python train.py --n_layer=11 --d_model=384 --n_head=6 --n_kv_head=6 --head_dim=64 --d_mlp=1536 --vocab_size=10838 --activation="tanh_gelu" --norm="layernorm" --norm_place="pre" --norm_eps=1e-06 --positions="learned" --qk_norm=false --attn_scale=0.125 --bias="all" --tie_embeddings=true --parallel_block=false --extras=["capped logits"] --init="uniform" --init_std_qkv=0.0247 --init_std_o=0.0 --init_std_up=0.0247 --init_std_down=0.0 --optimizer="muon_variant" --lr=0.0104 --lr_mult_up=0.814 --beta1=0.95 --lr_head=0.00882 --grad_clip=0.5 --warmup_steps=200 --schedule="wsd" --decay_fraction=0.482 --decay_shape="linear" --final_lr_fraction=0.0 --batch_tokens=65536 --seq_len=512 --doc_mask=true --train_tokens=425700000 --steps=6496 --dataset="wikipedia_en"
MLP neurons of a small language model. Each row is named by its layer, matrix (up: input weights; down: output weights) and neuron, and shows model dimensions 96-159. Each number is 200 + 30 x the weight over its row's rms, rounded and kept within 0 to 999.
After each neuron's rows, "fires after" lists the tokens most often just before its 100 highest values on Wikipedia text that the model never trained on.

L6.up545,229,161,166,130,169,249,210,187,208,174,226,221,154,233,191,187,196,200,168,195,258,164,153,192,272,187,174,161,224,163,201,146,219,212,258,140,208,209,195,230,225,188,179,214,232,195,187,190,109,236,172,205,251,232,264,177,212,216,188,174,192,211,212,181
L6.down545,176,195,169,209,169,189,207,193,184,236,198,185,159,215,187,199,214,195,238,207,175,227,204,179,198,225,206,254,203,212,193,197,212,203,213,265,184,237,161,178,247,189,188,162,158,191,151,230,234,184,171,236,153,133,202,193,204,166,236,196,239,178,203,213
fires after: " |", "\n", "3"

L6.up866,202,247,192,206,206,226,208,191,182,199,208,249,196,116,188,160,181,189,224,257,190,217,197,177,196,210,205,201,199,201,226,206,206,204,191,251,223,191,164,180,152,155,219,228,213,234,212,216,206,235,209,206,231,224,169,211,179,240,196,143,182,204,127,154
L6.down866,193,235,198,197,225,230,152,284,211,170,180,180,217,183,188,148,260,185,211,179,195,247,219,152,210,145,218,188,239,195,200,163,148,179,200,147,202,174,224,155,192,239,192,198,198,168,187,172,190,235,198,154,224,182,158,221,196,175,188,150,224,248,175,163
fires after: ".", " enc"

L6.up568,131,231,140,157,214,249,175,217,176,252,136,225,182,241,192,170,226,233,205,190,199,197,186,160,186,222,150,155,230,198,269,153,224,165,190,194,219,166,178,202,239,158,205,237,182,186,233,216,199,195,223,204,155,200,210,198,173,262,246,193,182,171,213,140
L6.down568,182,160,167,251,205,212,168,254,181,215,190,257,180,171,211,178,163,200,192,182,196,183,214,173,196,223,174,183,207,218,208,242,178,182,202,203,188,241,181,183,174,207,197,185,218,213,218,186,178,216,178,205,191,226,135,223,185,166,202,138,153,216,184,202
fires after: ".", "\n", " (", "1"

L4.up197,179,157,196,216,220,218,198,244,172,175,177,198,179,208,223,206,190,181,199,147,209,202,249,197,222,198,198,166,210,270,177,99,154,171,222,176,174,188,230,213,172,222,204,180,202,142,246,243,166,206,245,181,218,247,213,209,188,159,238,251,227,189,176,217
L4.down197,224,169,233,209,266,176,159,232,199,268,180,226,194,161,163,204,195,167,177,129,219,200,250,152,170,173,151,198,226,230,140,238,198,251,205,176,190,194,200,218,167,220,202,166,207,205,206,214,196,222,197,163,208,198,212,203,204,158,211,182,193,230,249,226
fires after: "0", "1", " Stadium", " —", "ens"

L4.up1109,201,183,179,157,191,137,252,242,237,216,174,236,203,198,150,242,200,190,168,240,255,180,131,208,223,156,186,208,181,167,202,164,183,179,234,152,207,178,247,189,235,261,164,223,220,235,179,149,178,178,149,202,215,241,233,187,230,241,270,190,210,179,244,154
L4.down1109,226,220,196,167,192,209,162,213,243,149,228,183,170,219,238,200,175,147,171,188,214,202,226,244,129,212,155,228,192,212,181,213,170,213,242,225,228,172,221,226,196,237,154,206,152,203,208,236,221,173,190,158,164,166,189,173,205,164,241,237,203,198,265,217
fires after: "\n\n", " (", "\n", " \"", "-", " inter"

L5.up18,213,171,256,262,144,186,236,230,224,165,189,174,187,169,169,188,195,235,177,232,172,191,231,212,171,178,234,263,204,178,200,183,201,213,168,192,217,218,189,198,226,156,207,220,238,218,175,216,243,224,203,163,182,214,181,199,216,208,197,201,168,241,167,173
L5.down18,174,204,174,234,188,228,145,171,215,195,186,206,189,187,184,248,177,206,169,224,181,198,149,209,247,229,243,214,259,236,219,176,207,240,236,185,217,203,181,143,182,162,187,145,180,212,229,185,201,159,186,280,242,173,226,243,215,202,190,143,230,235,165,204
fires after: " |", " |  |", " Baseball", "; ", " | ", ") |"

L5.up389,202,253,201,219,199,197,193,222,204,184,168,175,181,249,205,183,139,249,169,169,193,200,178,208,187,224,254,182,180,184,202,170,185,273,245,240,185,196,198,129,197,233,251,188,202,179,154,176,187,231,173,188,184,216,193,238,187,229,215,246,244,179,212,222
L5.down389,201,170,243,183,197,195,202,235,238,261,150,198,187,230,167,169,219,216,187,200,155,200,217,207,173,243,267,231,236,225,176,171,183,206,254,255,156,194,219,161,185,219,221,121,186,216,190,193,217,191,193,225,230,210,163,185,229,200,204,204,214,171,173,170
fires after: " |", "\n", " % |", " Indian"

L7.up401,198,186,235,174,186,174,200,203,196,212,144,240,217,208,201,206,184,180,214,189,256,196,158,189,197,231,125,187,208,231,215,193,191,244,180,190,197,158,198,206,177,214,215,219,219,226,280,208,187,252,249,223,200,202,166,180,173,207,173,182,206,240,196,202
L7.down401,197,151,210,265,220,254,213,249,164,198,183,164,185,241,230,214,248,224,229,190,228,218,224,156,227,183,206,144,170,210,200,222,197,214,182,223,175,189,215,190,241,197,179,279,197,171,208,246,203,203,187,201,203,202,183,167,173,188,188,228,188,203,229,202
fires after: "."

L7.up139,203,241,179,218,202,239,189,215,208,217,178,291,178,224,176,201,187,196,236,210,203,237,161,158,149,209,257,162,194,184,278,212,170,165,192,128,209,148,217,219,217,192,209,201,232,204,206,204,142,206,221,215,221,216,198,185,181,174,209,221,236,219,160,166
L7.down139,208,171,219,214,210,221,204,190,244,180,202,221,183,205,209,197,156,157,227,230,198,268,194,198,181,193,200,172,211,205,184,208,141,168,178,168,232,215,160,179,222,203,176,203,175,157,170,205,219,238,173,181,231,180,231,208,206,170,214,213,228,239,151,238
fires after: " | ", "| ", ".", " (", "–"

L5.up1248,216,160,166,220,213,226,200,173,159,206,211,200,211,259,182,245,159,229,204,215,184,188,240,219,191,212,157,264,191,172,207,146,201,154,221,204,195,213,204,192,210,185,197,230,239,179,195,177,184,245,217,208,151,222,228,222,162,191,191,207,202,175,189,251
L5.down1248,177,241,237,226,186,210,223,213,221,225,184,140,169,153,197,207,230,208,192,233,226,245,200,150,215,210,192,124,223,144,175,291,207,139,233,205,199,198,196,147,194,192,192,211,163,187,213,216,234,196,248,219,216,205,217,199,215,248,159,206,213,184,162,219
fires after: " | ", "1", "; ", " | P", "6", "2"

L7.up770,263,212,184,244,206,175,163,189,163,135,219,221,244,175,246,231,216,199,191,227,205,231,184,193,168,194,208,176,211,268,233,221,182,213,228,227,175,184,162,219,168,201,165,227,239,196,238,173,173,198,198,222,263,194,186,169,148,209,246,164,205,232,233,209
L7.down770,203,225,183,175,193,149,217,178,177,186,191,209,194,141,184,234,190,183,167,205,223,163,184,168,193,226,195,196,168,162,209,211,214,150,230,198,176,230,162,217,164,243,247,177,222,191,211,144,237,172,184,220,293,167,176,225,211,174,267,206,171,234,170,220
fires after: " | ", " S", "; ", "014"

L4.up1093,245,229,237,218,212,171,185,160,177,262,196,188,231,196,200,166,267,219,183,167,139,216,212,200,124,204,229,219,236,234,153,133,191,206,216,121,247,171,139,176,175,164,145,187,217,148,218,175,119,218,188,255,230,191,192,158,199,206,233,199,293,201,145,195
L4.down1093,212,183,188,220,226,163,197,223,181,233,169,190,166,200,191,169,211,202,256,225,181,217,205,175,174,174,179,236,201,187,210,183,180,211,229,249,185,212,212,185,252,172,235,151,180,228,161,173,191,190,223,184,217,180,203,194,251,190,248,205,215,228,245,205
fires after: "–", "1", "-", "0", "2"

L4.up322,153,222,161,239,174,163,220,288,173,180,175,228,249,233,162,162,261,229,194,226,232,238,198,240,173,221,183,178,187,204,179,205,215,177,212,208,240,226,221,243,176,210,191,233,186,171,198,203,131,222,214,161,189,201,219,196,273,201,227,227,191,150,198,249
L4.down322,188,264,159,203,195,174,208,276,207,212,208,158,215,204,192,204,217,215,189,211,200,202,223,178,174,209,224,195,197,210,199,176,229,195,168,192,213,187,176,182,153,156,197,213,196,171,198,208,171,190,181,176,222,222,193,183,203,197,212,207,147,139,215,206
fires after: ".", "==", "\"", " =="

L6.up1011,195,191,210,180,217,265,184,194,151,199,195,238,235,251,207,190,181,188,186,165,225,164,179,165,181,161,220,140,190,176,177,231,197,193,230,163,201,173,195,218,173,176,160,200,227,164,205,206,167,201,227,188,222,207,236,221,190,237,235,176,217,205,245,207
L6.down1011,216,223,159,244,180,181,211,251,232,192,187,190,197,244,215,249,186,204,218,186,153,245,232,194,200,262,226,181,183,151,211,185,265,199,234,172,178,179,234,212,195,176,192,203,196,154,198,157,204,205,207,195,199,238,229,164,148,182,211,218,198,200,143,195
fires after: "\n", "| ", " m", " H"

L6.up233,218,231,209,170,194,151,167,202,237,219,168,155,199,152,211,202,227,246,227,141,212,247,182,200,194,229,224,246,196,191,245,206,188,152,219,207,183,208,236,204,181,183,202,255,211,156,195,194,171,218,138,230,187,176,184,140,212,210,219,260,212,238,207,229
L6.down233,186,183,220,156,201,207,201,215,151,204,179,254,155,169,268,169,184,221,205,207,202,192,198,137,216,200,199,110,202,190,160,190,210,159,166,202,246,181,255,178,257,173,209,272,201,229,183,193,199,153,195,208,204,182,174,248,206,144,181,189,208,134,230,189
fires after: "1", "0", " X", "ol"

L7.up494,202,237,277,229,225,234,208,159,207,228,227,235,175,183,182,163,210,176,171,195,194,179,210,186,152,222,235,249,244,198,239,250,209,222,243,120,250,160,195,167,189,206,147,212,230,233,189,267,214,183,248,228,202,249,197,216,249,215,203,230,170,172,188,146
L7.down494,266,201,201,204,254,217,214,173,178,140,208,205,188,213,246,230,174,207,188,214,217,220,239,220,207,171,240,177,206,176,228,184,196,189,226,182,224,227,184,177,190,219,168,164,206,209,240,219,214,198,180,153,170,205,201,194,221,223,172,219,139,218,181,199
fires after: " on ", "On ", " On ", ".", "\n\n"

L4.up1218,158,192,197,190,172,215,204,170,212,221,186,223,182,117,181,238,208,218,289,227,190,210,180,180,184,226,213,182,192,161,199,191,215,204,196,175,192,153,226,208,192,227,208,209,150,195,212,196,185,219,216,164,251,215,188,176,192,174,190,178,196,240,180,152
L4.down1218,257,194,201,200,200,220,171,224,233,180,198,201,198,157,159,210,195,227,204,160,198,219,203,209,182,178,172,121,191,239,194,177,176,210,157,260,178,228,192,230,197,215,163,253,161,182,236,174,215,185,209,208,205,246,219,172,246,256,202,214,201,204,179,222
fires after: ".", "emb", "if", " ab", " dis"

L7.up154,187,223,165,218,147,202,182,178,224,159,243,197,228,255,193,214,196,231,202,168,171,175,198,159,207,184,183,186,249,180,174,206,214,217,215,209,228,199,219,286,211,149,200,252,188,166,196,224,185,179,202,214,171,195,145,210,196,192,218,193,251,192,155,233
L7.down154,168,197,206,264,204,194,179,185,202,176,228,188,211,196,185,168,247,211,219,180,209,171,240,178,168,137,183,204,206,225,151,218,211,204,180,238,231,187,180,227,236,177,237,159,189,238,203,207,214,236,214,216,212,185,226,177,210,171,199,228,216,228,175,201
fires after: "\n", "1", "2", " ", "-", "8"

L7.up1497,229,221,185,145,226,199,177,221,145,230,225,209,203,193,163,211,153,205,185,210,156,183,197,191,178,196,165,168,202,207,246,179,198,192,180,154,161,226,231,139,247,230,193,242,196,227,164,170,184,226,237,177,227,234,193,169,229,225,190,196,219,187,187,254
L7.down1497,214,214,224,228,276,177,229,204,190,187,176,201,196,205,253,186,233,123,220,183,217,192,207,192,223,220,214,176,175,201,225,233,179,150,202,229,187,204,213,246,224,179,203,195,252,236,226,168,183,242,165,232,208,276,149,166,189,148,220,235,167,218,223,196
fires after: "\n\n", "-", "\n", "0"

L7.up717,175,209,192,201,153,237,218,153,201,202,196,214,167,221,172,248,240,195,158,173,249,211,196,204,205,173,233,200,188,154,181,150,215,218,217,194,180,166,187,158,226,241,186,205,213,183,240,213,209,249,218,214,204,215,190,230,223,239,236,149,223,183,178,223
L7.down717,194,214,182,179,183,193,236,159,172,232,208,184,186,233,204,227,238,221,186,216,175,244,195,191,211,270,185,237,210,176,212,207,261,239,219,134,173,184,221,206,171,208,219,251,178,224,183,183,196,210,160,177,224,160,159,181,180,193,226,162,201,173,191,201
fires after: "\n", "|---|---|---|---", "known", "vers"

L6.up1230,182,222,199,248,212,237,176,238,217,174,244,242,232,228,150,243,170,179,227,184,222,211,176,167,230,133,175,211,230,161,237,196,189,207,183,238,197,182,205,158,153,181,165,215,233,231,190,155,194,234,186,252,171,241,176,220,198,146,175,180,221,202,260,215
L6.down1230,165,198,207,199,218,152,234,271,129,154,188,214,219,204,203,233,236,184,207,184,173,255,185,203,195,154,209,174,218,190,123,206,200,183,200,167,137,162,180,206,230,242,215,276,185,236,143,209,193,188,199,190,257,207,201,265,221,156,190,177,138,191,186,206
fires after: " | ", " (", "; ", " o"

L5.up386,222,216,234,248,174,193,216,194,270,176,165,181,227,203,201,185,231,229,222,215,240,158,223,241,200,175,249,234,231,215,211,192,226,196,172,197,199,205,205,162,214,168,259,238,194,216,115,148,213,204,211,225,198,197,203,253,207,296,182,204,169,174,156,246
L5.down386,201,185,226,187,182,228,215,164,178,167,202,134,184,203,258,222,186,232,183,219,201,189,186,175,208,187,262,150,233,228,165,205,151,198,181,220,212,148,145,206,214,189,186,168,201,196,167,155,210,194,174,204,168,208,263,137,210,202,232,178,229,214,224,146
fires after: "0", "1", " | ", "2", "5"

L6.up649,202,176,190,207,188,192,195,249,238,111,179,186,246,208,216,195,184,189,231,213,255,238,167,244,171,156,207,210,238,221,208,196,184,155,205,162,161,216,202,181,183,230,215,170,156,171,180,233,200,194,217,214,225,186,197,205,190,261,167,241,189,176,158,229
L6.down649,175,161,154,192,151,228,256,162,190,235,202,152,217,244,217,238,235,193,178,230,206,218,180,231,156,186,254,225,124,124,197,237,189,246,206,208,202,201,176,214,215,179,199,148,211,204,173,161,183,190,187,211,208,221,227,206,213,256,215,199,205,199,165,183
fires after: "\n\n", "\n", " Commander"

L4.up918,210,171,200,187,160,184,197,267,177,228,150,185,192,166,155,186,219,154,200,232,173,178,213,183,155,231,126,204,192,191,158,209,206,236,222,200,260,183,202,215,186,202,148,170,217,176,182,217,163,261,195,189,157,238,202,210,225,223,225,206,233,168,200,200
L4.down918,221,197,206,211,165,212,253,271,194,222,178,185,189,236,199,203,173,238,249,256,194,226,206,216,167,217,196,202,181,151,170,230,237,228,181,158,181,207,176,200,200,164,165,258,202,164,215,192,211,185,224,179,159,228,132,177,227,213,273,187,175,208,153,181
fires after: " ==", "==", "==History==", "==Early life==", " career=="

L6.up1072,207,176,223,218,218,210,168,184,205,192,243,202,195,148,179,184,204,175,212,235,197,179,174,131,206,215,211,211,169,239,231,224,212,195,228,164,226,220,209,187,251,216,181,256,163,158,239,249,174,212,203,194,163,230,177,207,200,141,201,244,210,193,192,242
L6.down1072,166,187,178,247,227,178,230,135,183,146,203,229,240,175,216,194,194,209,247,177,185,140,169,215,198,164,178,162,183,217,156,230,213,230,184,183,174,188,174,155,172,224,187,176,207,216,158,156,164,194,212,168,186,201,184,139,216,232,188,185,178,219,200,188
fires after: "1", "2", "0", "4", "3", "|"

L7.up525,197,208,176,203,210,220,197,147,160,222,219,243,192,186,179,199,160,257,125,266,206,194,179,205,178,205,210,191,174,178,172,173,204,178,213,125,262,191,192,212,175,184,191,188,148,226,191,216,182,221,248,237,233,197,197,238,185,223,156,251,211,178,234,198
L7.down525,181,198,176,158,199,209,156,220,235,172,260,207,197,164,194,175,251,209,197,199,186,165,196,232,184,253,228,217,195,188,192,152,194,226,192,201,218,254,211,267,187,131,208,183,166,180,208,223,184,197,211,167,204,133,184,240,196,215,163,141,260,158,188,183
fires after: " ", ".", " | ", "+", " T", " t"

L5.up480,178,204,217,168,201,215,168,180,177,218,233,245,212,257,221,201,179,193,180,231,190,176,204,199,217,222,212,264,213,136,202,173,217,208,201,235,209,160,166,195,215,197,167,248,153,159,226,213,176,217,192,193,169,204,222,242,188,130,204,156,198,187,175,185
L5.down480,186,150,189,179,181,219,228,147,220,221,213,184,190,193,204,185,192,160,247,232,180,165,186,242,218,178,181,158,235,101,203,186,202,191,163,190,220,273,202,158,200,211,235,212,206,230,202,219,178,208,189,216,212,215,199,225,186,212,164,209,181,166,188,171
fires after: " | ", "5", "-", "6", "/", "3"

L4.up88,184,197,182,229,196,211,224,226,204,241,210,215,237,203,163,154,238,214,187,234,238,150,131,145,192,204,204,151,191,203,158,162,189,188,184,204,261,215,238,190,213,197,175,202,235,263,169,233,177,227,168,230,200,280,242,180,206,173,232,209,164,194,175,225
L4.down88,218,202,197,150,238,164,116,197,175,195,189,198,231,236,206,171,219,201,237,195,217,185,204,221,207,148,190,184,162,126,207,209,198,210,198,183,167,169,205,245,173,250,222,213,170,156,213,197,212,232,195,283,205,136,141,175,192,190,182,178,253,234,227,202
fires after: "1", "2", "4", "3"

L4.up5,214,180,223,194,182,208,191,199,166,219,207,220,197,161,260,196,178,249,199,170,243,273,149,167,210,182,170,182,168,217,202,197,202,226,199,236,174,176,178,193,200,151,212,217,196,183,188,183,184,163,185,180,235,225,208,190,230,234,215,223,154,188,183,204
L4.down5,207,249,206,197,221,195,199,183,204,219,190,238,166,254,219,91,202,181,262,204,213,211,164,198,162,272,247,178,188,230,194,159,255,184,187,156,188,192,204,162,193,226,229,205,187,192,212,207,189,207,250,165,169,211,212,269,159,237,223,210,186,203,201,186
fires after: "0", " | ", " |  | ", " (", "1"

L7.up1479,209,214,181,223,169,188,174,190,225,183,194,181,208,279,205,156,237,240,214,225,238,206,218,195,185,144,212,199,153,202,159,213,166,171,185,185,190,189,176,246,223,190,189,195,202,227,226,217,228,178,197,193,190,203,180,190,194,179,218,160,221,246,185,249
L7.down1479,217,190,196,215,190,230,170,110,180,184,193,206,201,213,230,189,179,182,210,181,184,217,200,140,195,184,227,185,213,218,197,260,197,207,153,168,142,220,195,211,179,222,227,178,203,239,214,214,214,197,231,207,203,189,169,241,172,176,200,195,240,182,223,186
fires after: "\n", "-", " ", "- T", "| S", "- D"

L4.up820,238,237,209,289,183,158,188,236,220,147,167,180,180,200,150,189,159,194,214,264,253,195,148,201,238,203,207,215,225,137,164,242,160,119,219,215,186,168,192,169,134,161,143,178,207,201,170,228,210,176,206,241,184,201,160,195,175,206,214,196,172,180,152,173
L4.down820,230,163,182,190,192,166,202,222,199,236,195,164,241,174,184,188,203,207,227,212,169,189,165,174,216,199,189,180,227,221,220,168,195,185,150,211,158,183,157,214,221,180,211,173,199,152,162,177,192,232,240,128,199,159,203,174,140,209,219,176,187,183,204,190
fires after: "/", " \"", " “", " '", "\n\n", "-"

L4.up1332,228,184,180,169,180,200,258,199,206,194,264,201,197,172,166,204,173,233,213,261,218,157,162,216,168,200,227,252,197,176,169,172,191,155,211,170,210,155,178,208,226,205,198,227,137,201,235,214,235,214,196,214,197,204,204,153,186,229,196,194,220,230,180,171
L4.down1332,174,214,210,239,174,186,177,183,211,192,179,172,196,182,188,165,130,224,192,292,203,211,194,140,186,167,171,170,175,196,152,239,158,159,183,217,164,157,209,228,258,216,218,244,241,199,200,173,208,189,214,242,176,212,211,240,206,251,187,167,197,228,179,228
fires after: "+", " T", " Te", " Tr", " tr", " t"

L5.up983,218,195,226,198,164,183,249,231,215,200,200,228,189,200,218,213,280,196,213,211,224,191,224,201,136,241,240,143,218,204,200,203,211,190,167,172,206,196,257,208,199,133,179,270,216,172,179,207,154,205,218,148,181,251,110,173,268,248,219,200,200,176,195,225
L5.down983,245,177,158,221,139,226,216,249,224,225,217,207,251,203,227,176,231,241,195,209,214,206,209,204,189,172,203,170,137,154,164,202,225,240,180,191,216,203,205,219,200,195,247,270,232,153,190,234,185,256,138,226,213,222,167,182,190,186,251,192,204,169,189,152
fires after: ".", " ==", "==", " career==", "==History==", "==Career=="

L4.up925,194,200,183,209,198,205,265,209,204,213,190,163,223,214,202,200,175,197,187,222,223,235,211,220,225,172,212,211,211,196,270,247,213,209,194,208,220,182,194,221,197,210,195,187,241,224,229,204,164,194,269,207,192,202,207,168,178,212,226,177,233,209,220,155
L4.down925,205,192,167,232,185,157,180,162,229,186,228,215,245,245,184,223,160,250,202,210,203,232,215,191,135,224,176,198,175,194,215,188,186,204,207,223,260,171,212,197,208,196,185,161,176,189,207,164,205,180,180,213,198,208,218,103,201,232,200,239,194,203,186,162
fires after: "| ", "- ", "–", "|", "ent", "| Bronze"

L5.up567,230,191,257,199,205,181,215,195,174,200,174,177,225,232,205,207,240,169,184,269,212,216,192,238,214,149,230,202,153,205,214,211,202,154,147,166,167,190,196,189,173,240,215,217,229,188,187,243,216,177,203,211,267,188,169,194,220,175,256,223,211,230,219,216
L5.down567,160,221,180,160,203,200,186,242,213,191,216,197,192,198,176,187,164,222,243,230,230,251,181,171,138,243,165,179,239,183,193,193,209,189,172,210,174,205,202,175,159,151,206,188,241,187,170,216,211,207,231,253,172,161,185,211,221,194,212,177,199,129,197,224
fires after: "\n\n", "\n", "As"

L6.up78,190,179,181,209,200,197,227,200,195,170,157,207,204,181,162,140,207,135,240,242,224,195,230,243,122,210,223,219,240,188,230,167,191,211,162,192,200,270,241,200,232,208,169,130,190,191,190,226,200,210,215,188,208,215,205,210,212,216,221,180,240,194,233,223
L6.down78,187,178,206,192,247,233,202,272,286,145,270,150,219,165,230,191,214,190,225,225,227,209,180,161,224,196,203,214,186,157,246,213,240,206,203,179,215,227,221,212,162,203,192,173,253,203,226,214,208,183,258,229,231,182,183,199,190,186,237,182,165,178,237,230
fires after: "\n\n", "\n", " of the", " var", " is", ","

L5.up1453,162,156,228,219,161,186,155,207,264,170,189,236,249,273,235,220,243,148,248,200,274,226,207,150,224,211,181,183,201,222,187,208,223,215,235,160,177,212,185,223,191,174,187,166,197,233,147,248,203,215,206,231,176,223,226,210,201,199,175,224,195,215,164,154
L5.down1453,187,209,220,233,254,205,229,212,159,240,248,239,170,140,177,130,227,218,169,185,174,187,175,229,170,169,239,184,215,110,192,231,184,233,259,186,240,209,194,209,165,235,253,207,220,240,239,187,201,200,241,200,281,196,168,199,218,216,176,180,185,251,187,229
fires after: "\n", " on ", " |", "On "

L5.up1485,201,226,195,193,270,264,188,183,227,186,220,210,182,166,184,181,222,146,191,168,211,247,194,205,195,181,201,174,138,149,192,203,212,239,170,155,228,181,166,147,207,203,153,193,174,222,205,186,198,220,205,198,185,177,165,197,175,150,199,198,220,194,173,201
L5.down1485,224,230,206,236,199,176,207,235,140,170,255,176,173,212,264,191,250,174,175,168,188,176,202,186,196,195,194,192,174,193,257,189,250,225,215,177,210,217,206,168,194,264,202,198,246,192,178,157,157,206,182,224,254,209,158,175,230,197,251,167,214,178,195,175
fires after: " | ", "3", "2", "1", "-", "0"

L5.up874,213,236,192,173,218,139,153,153,157,192,206,237,213,184,185,215,202,209,150,189,217,173,205,228,229,179,134,186,171,174,190,208,221,214,155,213,205,204,194,228,154,194,191,206,223,230,219,218,165,202,159,230,174,220,181,184,218,128,240,181,231,187,203,256
L5.down874,218,174,225,225,175,195,259,190,208,237,228,178,194,147,264,214,223,172,189,224,193,200,191,171,187,182,227,188,216,193,181,175,203,166,251,269,210,268,186,205,147,132,216,175,194,168,183,184,222,179,221,165,251,158,240,246,243,195,214,234,208,186,196,226
fires after: " | ", "; ", " E", " ("

L4.up1042,176,164,224,189,219,251,187,150,159,216,220,156,193,210,175,207,201,165,159,230,234,234,188,155,209,159,180,199,213,145,237,194,151,220,172,193,226,189,208,195,237,191,141,217,184,132,216,159,203,249,198,161,168,195,188,231,214,204,220,185,191,174,180,273
L4.down1042,179,258,179,203,204,183,254,196,242,214,174,159,278,174,220,180,239,230,212,248,208,166,229,274,192,174,184,213,185,187,183,188,148,235,173,179,192,168,197,162,247,169,240,170,243,212,192,167,226,195,176,170,179,192,154,251,219,179,214,210,189,210,187,133
fires after: " | ", "0", "7"

L7.up1183,207,181,221,228,171,122,221,191,197,234,241,228,201,223,178,199,225,211,160,161,204,208,173,169,203,245,211,257,223,241,216,194,126,244,210,190,222,219,193,183,251,187,234,160,236,207,170,156,202,169,176,193,171,210,224,179,206,198,160,223,228,222,217,174
L7.down1183,195,163,172,237,180,191,195,249,216,227,199,202,253,185,194,179,206,203,208,209,159,185,189,163,193,197,174,184,195,198,152,182,218,276,162,209,225,210,185,178,215,142,218,213,261,221,167,215,187,220,217,234,239,242,212,181,269,260,206,206,202,210,211,220
fires after: " |", " % |", " % | ±% |", " |  |"

L6.up1331,212,133,164,224,211,176,142,259,138,187,228,244,206,276,149,222,171,187,145,159,213,241,169,173,212,224,196,228,251,213,192,267,192,210,160,215,170,195,231,177,255,212,174,207,211,180,159,165,149,216,165,240,168,209,235,184,183,143,162,207,231,186,192,200
L6.down1331,177,228,174,202,202,218,211,130,201,231,240,241,192,210,212,212,235,175,141,238,228,238,201,165,190,170,193,195,219,217,234,219,184,215,191,188,251,143,138,191,163,235,194,157,253,216,227,190,202,143,243,201,154,207,188,204,227,251,218,184,235,228,197,194
fires after: " |", "|---|---|---|---|---|---|", "|---|---|---|---|---|", " |  |", "|---|---|---|---|", ") |"

L6.up441,199,212,268,219,198,212,167,186,224,205,143,206,207,232,177,210,225,161,150,211,168,293,139,180,212,181,169,226,225,211,182,151,204,150,227,224,195,222,195,197,176,196,171,213,250,217,240,225,146,198,226,245,225,241,228,231,223,173,274,130,229,247,217,199
L6.down441,254,141,227,198,234,248,177,195,131,221,160,210,215,136,194,177,180,169,167,206,156,219,195,125,202,203,223,207,168,190,149,220,183,121,150,169,258,204,176,192,194,224,190,162,193,159,195,208,248,178,176,240,261,183,190,258,213,204,217,238,246,173,134,202
fires after: " ", " | ", " / ", ", ", " ("

L6.up1018,157,184,178,181,175,236,272,214,202,173,162,250,195,205,263,190,196,227,209,188,190,187,217,232,186,174,210,221,213,209,222,219,200,244,171,222,251,191,131,215,217,202,173,222,254,212,179,235,176,252,138,148,204,221,225,166,203,257,261,182,194,170,156,207
L6.down1018,281,182,213,227,183,244,209,213,215,228,202,217,154,172,215,226,166,224,177,233,194,193,183,213,241,159,221,180,179,180,215,218,167,168,164,263,200,179,143,240,177,180,184,243,195,193,194,203,192,208,177,146,236,209,195,117,161,232,208,196,196,184,229,140
fires after: " ==", "==", " career==", "==History==", "==Early life==", "==Career=="

L5.up262,194,192,168,196,208,196,221,254,183,209,211,232,223,205,147,182,238,245,246,206,209,222,226,258,168,214,173,197,165,178,200,201,197,196,168,159,221,234,206,194,159,215,211,268,179,176,203,219,188,240,223,186,218,218,159,211,194,195,153,200,201,158,258,207
L5.down262,218,196,149,208,211,173,237,271,207,182,175,167,229,235,168,190,194,222,228,202,176,228,235,224,145,227,194,193,202,200,201,184,172,201,187,219,229,238,187,209,207,177,177,204,188,193,224,174,225,226,181,199,223,235,209,173,208,181,205,218,77,161,234,220
fires after: "===", ".", "==", "\n\n", "====", " ==="